Weights of a small transformer language model: width 256, 10575 steps.
MLP neurons of a small language model. Each row is named by its layer, matrix (up: input weights; down: output weights) and neuron, and shows model dimensions 80-175. Each number is 128 + 32 x the weight over its row's rms, rounded and kept within 0 to 255. Numbers have three digits each.
After each neuron's rows, "fires after" lists the tokens most often just before its 100 highest values on Wikipedia text that the model never trained on.

L2.up79:136150143119113085086141171048142123176122099115132148148129066099093177105092088133141124113100074136162142173119164141122160107141122196100100085112146122065075157186127096102155147168112099107088110177135119031120124159124116126156103152172110159123120103207103104124140122205062098117
L2.down79:118071115134098130115123131149169170111128209087085079130177147105139146080099124149255116137147123119174094131129186168125165117183126163120164108100121120186122138150103120115108191092154098103104147126136115182155185108096176093104146147148117052091143113148090127100117164099144168183
fires after: ")", ".", " |", "; |", " Prize", ";"

L6.up749:123152050147125143197133194089141093166070079062053092112166158169154151097148121149097104092166103087124097128162135158145105174105182104050112123098103166076139123134147155110162060091126138160113152144099092175120154140164096148164144137101160087071089136107077091147118187115124120139
L6.down749:096165179130147181148180120127142126110103116176156117178107135104165174082146148155172077167130155135135094104104104127089164107075082144173109125159170073172106192152143107163106090136158103152084157127121104097078107120164159104149157073113144156102127176128209111112124178169102141168
fires after: " U", " Mac", " Cap", " Aut", "ap", "ut"

L2.up40:124126149166109114086104145222114159089165124090152143122091114161122181156107134122166096115130106222128083105107160120127090065178157152133133095123178090114131112143116097159113158181122117182142108117129086116134149078109147213102124117158163083104106144163135120169120193100093151149
L2.down40:125151146169102096123137136182206108086196157067089155206130098166115190083102127125255091060099114173136119116084134138124140102176124138114100133128188136109137060175103149166114142139162108109147136123117117147144122109105168159081139135210189102100114097182126126158135170126147130187
fires after: "==", ".", " |", " ==", " ==="

L6.up828:128163151148129118189168147152140141144123183119110164130106079125098140171085119133066128119108140177139180107106151108112133126153171105129185109133136121125097164169079127078094145160076146111096108141135126079081171144100157166106161110139146109155104134185110051129141136137139131062
L6.down828:140110132177159144076149088135144162171078099128176107106132113106120065113090166128238087163158118090109160099077117160139169089095109090084046138124126095150117178115115164136125093107128115187132070130132175124177143110136149117103124135108114132137114145117089109177119117105110130119
fires after: "0", " V", "om", "od"

L4.up817:091156136092114103135173174108173128159111151152114175153187148109122052128132069140084185078065165141185068073104112096188074099108146112157128157110175141149155121121089134089110120131126111190164182163150170079108082064175093127182131121115061125112125164142117029143201100164096173117
L4.down817:122087161171177123111147108074110165157100099091148130214186123141091129171133156119079107108139108159130173098099120144063219128129144195154123171062098146118142120164133105156154128139092097141113067092135181138114136135125106119098149098109182097140048211129118148116122156143098113139
fires after: " f", "f", "°N ", " F", "if", " inf"

L4.up466:133164150191138156156124119099179099140111142101159148099095157137121105098137136105073095130123065132175131132114180114077132171149179156154090086096125137149130154148132107125128093112139189148170153171140147102127099137112166079127085141171141161144163117136159067132127165096147093103
L4.down466:161129134115050122084126130138134116123124113132103135142152103144042197112164111100255144134102137074109087154143138142147115081129054056164126157109154163140051131110099144147100166116175103156185113107100158136119130123131123119129170135133095132142150129114164167122138129156103165136
fires after: " N", "0", " cons", " | N", " list", " equ"

L3.up603:105121103171078128193126141088093165163112150138066126085147176128150160156158075127142086104168119131123179148126169140130081084148125048161100117096090207091114144080123137139106132158099198135161139146115143136102173149127066173123183152101137114150099168093091087149138132056091143196
L3.down603:127145113091128107117134164205101154150156178136116153113144143155116198098111146098116142135110171144143142116086160191063180106112044121132103124055118174100166110120090114128138223143169157160140146089088127127137128098084143112158102047167099101067095135129132115125151101137178118130
fires after: " p", " P", " o", " pat"

L4.up961:098105142113150143112051117180132144111106115201098154184138143132117126138195117165111147148121109114109161140178193136105111118119119152133118062115151164210146081108124124156093104152112103134150064130186125138178166144152145112133089199077103129130090134084110124126093184141160182136
L4.down961:091113149144118157098177169071113084162140133134177113089126153129107100068086160148074086126101088156154088137129171075125167073155135056112102095177138121145124185185080146105080147132146141105146139126117103172115109135183190139147135195172131120113197128149131134101117150159108151065
fires after: " r", " | R", " l", "al", " R", "red"

L4.up480:107149075115153070148117178149115097106117115195133124121152086172138096116125097105176133155127109032068136108145126091129142143193131114110146195065129166132069152098079141168122098116106105092172150130156164142116173125096126098072129151117086088097144153172144143099154148122172176140
L4.down480:191155140133137136083082158144167086129138115181117132179168096141126132177195167128145173130150147138131130090135112105079126180152130155130176138092174150085108149182174117152103088112109107144132110115197137152078067136134134091169152116111133059168095092151143169140166148154188115130
fires after: " f", " | F", " F", "-f", ", T"

L5.up533:095184126167118090187117123110148097125087056112102060123121145143143102131100054108123094104141154128121108133175132124136135162090154112209119125136112188182146125092168114164081079144134170107121128126124129124174154103092092157153130107142146111121093176127101097120153139113128127100
L5.down533:092095103169116167116056097083116122196123125138142147167165098073120152141212107090212162138122095209092165102148110108120105107078120122113128134180160101122099179130129125162164144133151162206136149120147093166102127178108135141110146113131123149159137147139143132119118142189098140089
fires after: " M", " Mar", " | M", "M", " F", " m"